{"n_layer": 9, "d_model": 160, "n_head": 2, "n_kv_head": 2, "head_dim": 64, "d_mlp": 640, "vocab_size": 8192, "activation": "swiglu", "norm": "rmsnorm", "norm_place": "pre", "norm_eps": 1e-05, "positions": "rope", "rope_base": 3390.0, "rope_fraction": 1.0, "qk_norm": false, "attn_scale": 0.125, "bias": "none", "tie_embeddings": false, "parallel_block": false, "extras": ["capped logits"], "init": "normal", "init_std_qkv": 0.0281, "init_std_o": 0.0314, "init_std_up": 0.0281, "init_std_down": 0.0, "optimizer": "adam_variant", "lr": 0.00172, "lr_mult_up": 1.02, "beta1": 0.9, "lr_head": 0.00697, "grad_clip": 0.5, "warmup_steps": 298, "schedule": "wsd", "decay_fraction": 1.0, "decay_shape": "linear", "final_lr_fraction": 0.0, "batch_tokens": 16384, "seq_len": 512, "doc_mask": true, "train_tokens": 147900000, "steps": 9028, "dataset": "wikipedia_en"}
MLP neurons of a small language model. Each row is named by its layer, matrix (gate and up: input weights; down: output weights) and neuron, and shows model dimensions 32-127. Each number is 128 + 32 x the weight over its row's rms, rounded and kept within 0 to 255. Numbers have three digits each. A neuron's up and down rows have the sign that makes its largest values positive.
Before each neuron's rows, "fires on" lists the tokens most often at its 100 highest values on Wikipedia text that the model never trained on. A number after a token or word is its count.

fires on: " |" 40, " would" 11, "al" 6, "ed" 5, " did" 4
L4.gate580:195137182113161109060156137094093137123090123170125098133139140161115135089172106101102147144087156093068113106103136112096092113187136120146126114116133119192095142122127127146199075133147129138116110154109132094149094120128154165135122116180116126177140139121145097129178180107108159184
L4.up580:130175183132126072133169105123072129186126129114123149157099138114131191100105161095097123142156131071160094140103106088130127140093121121100139148165105155102045177171140107191131114154131121149133109114091126101156107123141170140117123133053139094104145130103114124176138171124099138182
L4.down580:157055149125122078120138127125116165143096131119095143159120076035104176105138170124110137149110119130190145129155071096122104127138138118144141104160183145094140106123117099128137141106156165200103084156149109106142087111095164116140132141109114161097177149128155100154099170121178129137

fires on: "s" 38, " " 36, "n" 18
L6.gate416:120143215155143181114150117100088133176110121114181122160156143096052173127155066147131107170088157125146128105128148121038120162196127106131143153100098160084108131145087170184106106122106126170093155128186170117114110148130171119127124090133069122100163110108061117090122096094212134069
L6.up416:131118179137111169093083130135132131141111125092117134172158170141184104188147154152160095097085172180112082125072132120113111135126099057116119135116120122092123142067115136186071095159110120134094170072124154126108153102131139116162102095147166120150093113107072172131138119106107120158
L6.down416:099104140121253129095103101201095175102115081140132133155114147096131106134121179153138122111084069159120126145120141116143152123154040156187141136136112130147103155158111108129122086132117143099117104180126157138080116148048139094153153165173095129135080124127084134172116063062148151094

fires on: "," 41, " " 17, "9" 8, "1" 7, " in" 5
L4.gate314:114150106135124177145111154151169197144106156127099133105128096114097133132094029130097138133100149082156162128133128129080117182137090120096129160154098127139158098145122152081150145131076167146134129165131099109148080134113107148122180068115096162151123134114144141108165178025096123095
L4.up314:177089170136140121142094068070109075156170082150125103184146095141107060134132143067084103140118108129102128192147151138148107155148172100176098136094121156127170138177122076119170117122130141178110144132140083153170158139149087132144111129130094167117180128096132151130100179155122143172
L4.down314:147122111100075071158072156092137146171135164133141136147126104118217102152141093114114101125139094124171079163120100181130125096152150111124139136150131103126176084123081208151099147108150154098159123155107078096123085153176164124138131194075059145126115143144139129157124143120100147096

fires on: "us" 17, "V" 15, "I" 9, "y" 9, "n" 5
L6.gate305:161149142143169123080112106121147164109091108121173120120166109149090157165092195118135097115177136143200138116123131147115124086179210132151092132111138137097080145150142128154140078101143120129132184100106166152131100154117123154096109140164103104136149145129102066043101174140161094143
L6.up305:120108156119135154117144181085082104174082161129065108078088134158187119090117127101106129157164129140072131140149083119039141147128093128110176186188160127129154120127174125150024140173135134120127132102120116142104140112117157093104120176181111151090108119134130126163115127143105122148
L6.down305:158066088094139153075170138169104129110129110121135110183125159161124171127099144091065110128112115168107124090148115178160092121119097129136116117094125123118143123122149075093062092124101186127089096176109109134128117107156159149202100132154128179086186125101142107141093142030141122120

fires on: "." 56, " the" 16, "," 9, " un" 6, ")." 4
L6.gate541:167127174123103074106119179156125125125117124138145167079130139132106146173173108129126096153145131071154060121146163183150110136156106162175144151136152101132173141132136108142102135075126164107091115131124103180167126160095125152083118150109101125148073069136128127120097128122146101095
L6.up541:109107064173114115135126120104139125136101147070163179179145144133144139108120110120103111172140079092129208080119180078097140165109147151120114127135146173142149121101160072097142066143124082125101176106171071123165135087161220102128094085122146077135126109063093105157097125124114095146
L6.down541:163129122169114170101075141132062182122128087115157164142151070255142120100138152158160146096160138102131102065118137106147151172168108077137117087168132152101118131157134088148119150132057145106176142149160050118136123135170099117098092189102133115151104116080142090160112127085141133096

fires on: "-" 32, "2" 16, "0" 10, " —" 6
L6.gate370:159116103130160093113074170170141136152160055113146140173141104155128135169130111158068103089054098152115138120088155156179132126187155111110097218160137142120119068136181121086146140174165121121069124114173127155115118153148122149069166135120163135101211141053123093071142119157125095096
L6.up370:162114112134168135112121145132122143201100120130134138170107076111132113175081142150124092091123124165166122076157135127171169089127186171091103137143126135149094119086148069113142142204177116103101125140141136143121131116149130069096123128048173127061145096103105077053108123190133107082
L6.down370:118098128105187141135190101133151136102066094168123166109120166089181095138120129140235084091138125110122160129166152093154101126110166149113106115158165109146068185064149097128141138176164169101195087138211148097098138096130143164185094156100151100104118159128144127164164094125100108108

fires on: " dis" 19, " p" 13, " Pen" 8, " Dis" 7, "mo" 6, " part" 6
L4.gate633:101161166130127098181141097148105083104167085185116119150085146077139176128136095179116111114111143121158113111120162185143186139109100101137160078188118114114120168134166155077145079160097121077121152126186165120163144103146108125109109163203112136048169110179127168118072034155118100163
L4.up633:126132150124085078125130132157079127152151118148145113144093093127123098150166096129160122090069080151152144100090111155118118139175107161155172203131127132088171135119167145079187149202156079149120148093089118135102117105098093132115094115170077094129095138136096119120082082129103193099
L4.down633:181133112125129082140155143147179099148160148091160106170094121090113072106119113153127128126164092108127137148180114142102092107152091072130141074148157074138148117149146172099142104101102118187167101096113114088150169099098075079138146069146145108079109171076091186123109108164098089149

fires on: "-" 58, " over" 7, " out" 6, " up" 6, " down" 5
L6.gate576:126149128089139085136099131122048082136147084119115108114128125128141153133169067164049103179147180172079131149061207116133198131154122091136129192151086170115121101060140112119119151186129133084116154170143168133132123156147122143092180138152139133127143141089131074108158128147170140121
L6.up576:139050137140159130117143136103089107137131144138079186124145142148086134058110127188123113084149095111198106121169108138170148136134109121127128150121116090145188141138080069159042138110141215146148141117171108136135104126103108089157074099119112113097157081113130079150149111108120066047
L6.down576:162110111092200082131144143135047051150147090117057139144154115142120097143147104115165089138110133135193113166118176135130115128191139156118136120171098036171135143140194115090136102146119136126122151116170136102132100126130100104133123069105076064155177152133125094174138126115181134145

fires on: "s" 23, "2" 21, "." 6, " recording" 6, "," 5
L4.gate488:160136133076164111092154074152052096117136105140126125144115189174133127172142120148106125095172100117104107109179147137156142185157047134163120134087152163111170103125074109078134069095121118072132158146106117138194132129123050122155047118135099134149129129120174120088153144156083096163
L4.up488:139112035149154097144099173157161090153069111108084130135142135139131169120119144140122077135092085060161165164170174157136137086091104120103106135133141093220111083118169138186137117116116125111103150118124125127091147099116136125173137138083148120203118163120140077124080151111118129106
L4.down488:052106071153171123082106128095134110122155107130158098151100143132151179142166147164160121138151201175084072089127105139142099114111140115137103110124123153095097158114083184160147124107162115180208110163106133131145070136135157170088114132136074125078108096051125125130078087076094096107

fires on: "s" 66, "f" 6, " down" 4, "d" 4, " all" 4
L6.gate519:157124114118155074113123123081151156168157122111100138169160133183113163082159111140100097125124127131106144112157164140149168136155142070133131130186109182097158069088175154174104154183108126103082115113191154152114110164132134122108141106158170097052106134123089114108192120091157148166
L6.up519:177116172136118175090106194122117110149121164117128115146128114116136110106125112140145099193052140079124173153146075106123137092122106097074154168076140098079048150131112123212162097118144113110120155099111081153123148065126149188169144107066104137106178087121137118092177179174090131114
L6.down519:155061163144198099108073140124065141200153154117121112116129173121102138138095151123145128126139136152131136069161103103146176146165121180116130115132167119117120114116117140167164137141046176083098118094146111126179141164066119119116110156105130090117103125132078147177121194162122155114

fires on: "-" 44, "0" 14, "6" 10, "°" 8, "." 7, "we" 5
L6.gate136:164126144114138159103131135160169146145157091077091126135098111170076129147179112170204066142089125130095142097171171201127117104139122141088161124146075088139179131101163108126137155141125116113106132120088101146120124196130123137099111098077077116120171181086139108148077131189091111141
L6.up136:082094143118116102122170161133051066138114123159146090123172099122100114056140082174111119166113114160163120026155114141156102058145157119083052162144159072123157125122088110096101095122142186142093152137154141117133128162108113138121149136064134093113143103168112147074071194144158146095
L6.down136:154132108158143124087112120137177130166153170157111098154108084156128152163129089103161072097152125112082126192110165125134076139123134135136153153102118079095186162152114132161106143113132143157092061183082110126107163128144146123092162107167120107108130146170093129110101171147069105160

fires on: " as" 17, " at" 14, "n" 12, " the" 10, " over" 9, "ir" 6
L6.gate216:147149177161147177094141140076141097121129126124173170132169182122077096127164149203150103149181168102152145143137180131133130149168134122155032206188084151107130095196136110157119169190066139151125138136122180150160113185107114152160161079127132127128123088115112094085144187084105142134
L6.up216:134115164082128130110134135127119154066141124096150125125138143133130105128154152129091120102118175148124215061157101039093122113133154158148110070135152187119169105094161106119114083130078092091117171141150159128117181118112125119129099103139119100097070135133174050118169105133111143199
L6.down216:168122139129137150115145085123054135118135162089099140197123119073106139146134129189170157100160096169110056170163118075107162123157107154147140173174130079081145090147122137101154138115119116126157144145147102154169125136123088083096148156119159119164152116117069095160111176076133103111

fires on: "s" 23, "en" 22, " the" 17, "d" 8, "ac" 8, "c" 5
L6.gate185:162137115142117122121094199148104093158200109119154146112129148174156114098176127162144117190134187092104140145138117109165122097167171062085137134138082106118133102147144128126175160093088181115121173161153159099135115156151112142106161122120186157130042143100150103168186187182156125075
L6.up185:169102089102068131147103127135122127141115147106094125184147121133125126129130127149123140118160121115169110180147120128088145127124078155101101110160132062084134125086149128164094106118113154161133130126134111135105106158090098138082191130108119130090083134156061146168181107072146074077
L6.down185:101076128130136124162118105187067085151121132144123109098096160166122133134160098141123106120137150125197112121147077123123116142127095106130185132111133131070186221103168061122081114184080079167123166179103122127155123152147145111114147144130115110086129154094125117101070145136111105136

fires on: " " 100
L4.gate272:211197195127134084115139138130114103163130129161171110123130105120119143183165128139129105126127171125146151081106150096100091087159096125182151172140169175136152142104151112151139155129158066096087125114209157132170098114129152124055194050155063132112125132093075145143118113129164193119
L4.up272:154138143140125116165132115154188192149107076107146133122147147117131144142105172140155124188085110176132120148126093088185114166182157145056148157108196154074173155110126180172183127203099104087151106099124167172124092101135164138116127126111097118132108128132087110130117154126143070075
L4.down272:144132142129144150103150068102109130135091123130151108123119105137103056100121146163149073167167162186123167118116106057167131098112108098124132120108131112155148171092136108134138135126162126129105137143112141159142109121000155090156156110151105188144077123143108175175112118097124165103

fires on: "," 34, ";" 8, "ce" 8, "em" 5, " I" 4
L4.gate565:182233137132147127116108062146118153108106130158106086166150113146163138150103111181135089156092152164100150109139118093056101084139135121187118089113159247109166143176161132157096170153102115094188113087184120120145131107120131148086114146142101146134169154100039170117142176159140165144
L4.up565:151139097160147162131117096126136083012159117159182145114113146125151146076101130081107107056165158138124130164093118097071112145108094150142099082125134159128134189127137116098128149119086093093172145120144103067138145122095145059188114105107145135147167173039132178145109088086048109150
L4.down565:079080116132134132135146142105165076074176126105190104147095111054152159129106135073098188148125143116099096142111091142106159149147115183060126110144145112124120163133106122119146123104087145077197127131074172142131110142159081151163117165110159128129095128120173135074154152065086049077

fires on: ";" 64, "ri" 12, "\"" 7, "," 6
L4.gate357:131200104113143184134066114151052114049172128134108073118157109159131135114108135154153123112144173191173169153079150139074072151151120118108151043079141176138140143066114145134115127108120124080127135105169089151101122175117144102068119144083180125137130161119130137125106124147112116160
L4.up357:164166141094128164139161115167136157095139154128090076149071138165181125070135160126075096106098154140119109118105096077164099132127142113090118079149182105174181135088146125204102148080089122117163164135144093163132090104133141160134116119147152083153120121156137170090043162133109151161
L4.down357:140077126129120127155102152134169147120137159125151128136136122074170053092071101124130108097141170106118096168111107138128150149147155099174099085132113129117100112168149091100082126143107122161157113159107133172158154152110159100131162167107139120129069141112051152040143094166120133136

fires on: "." 40, "9" 27, " file" 6, " step" 4, " draft" 4
L4.gate459:117092158136175152100127090118139151161126097146120139119121151179111103081155114102174125115157154133153108145078131151182203129145122119116157151118104189158119132142124183054120129189085136073116185138153173119129112157148181114135106161078123139110126143173130133141101159162134067154
L4.up459:060163081131153125074157116151114109116119103158135050132141195110142114115111132125163150124163093157166152143140138114210203101128168127105169219155125137122100139136122145077160119157121109127115093130110159119151152177140138079127124161176130132116092115130185168153134153110101157143
L4.down459:046121103130195158155136091152153110061098108132106109088158121058130115082127124121167093144140033133070084131141155182177100094143092130081126096080153121172143131174147158131137055129140122101170124120071148128095085100095143168120112128125135134140112098147096122108068149132150141118

fires on: "." 76, "-" 4
L6.gate338:115193077128150120174161083121120133188149095120123151124105145160143104118127123194163079150113130152118092116126169132125163155146102131122111107207088158121134142147117118171146119161120083107145113137126093174162066066130155123102159127129183151074103173057109120113102123177139141205
L6.up338:077181081148149147122216184091134149151130106146071133142154176130120149105108079122091163134097115136094097064125121079150151149152156127137104146087208185137108116155117121090160133132136097120097150139129191149114126147113085064104122154180088118112081066149148140103119132166145149108
L6.down338:144126100114123138156136136115133137111172144106081122186146144134121145104098140135210134080141114190101070121134157110130156108127216138109097136115066143113095176119110159143169103126140149124118165110128168113176146111178131100161148107157148117108135179214139103127108112066160098171

fires on: " is" 40, " " 22, " on" 11, " |" 9, "1" 6, "2" 6
L4.gate401:139102143161158117100146181121150142078106128143163165176101126079072163118098051152126046095055170088128120123112093062133060107161094122086093107128103134089109122125106091085173089134091094146111141138143127101104139144147135143160163109155099100143094101149122106111108140065119139152
L4.up401:164149168159119134166089110168086150155166179104107153097067123140135091178155123139072077192118135139118175171174156166149120092122151114121103130139125132148145128180148112141154111147152177168094113147087091139084084118136135138131205183113100186137126161148137114186116169110085115085
L4.down401:155097099166174131139072150082115137041164085123086154169110163114165191125166126126139142148144029119139131155099100095137130156201105108130172109145078106094082164145099089156093122088151103122071114086121130144100153150056107154111142162140145129119118135172138098115126102094102182189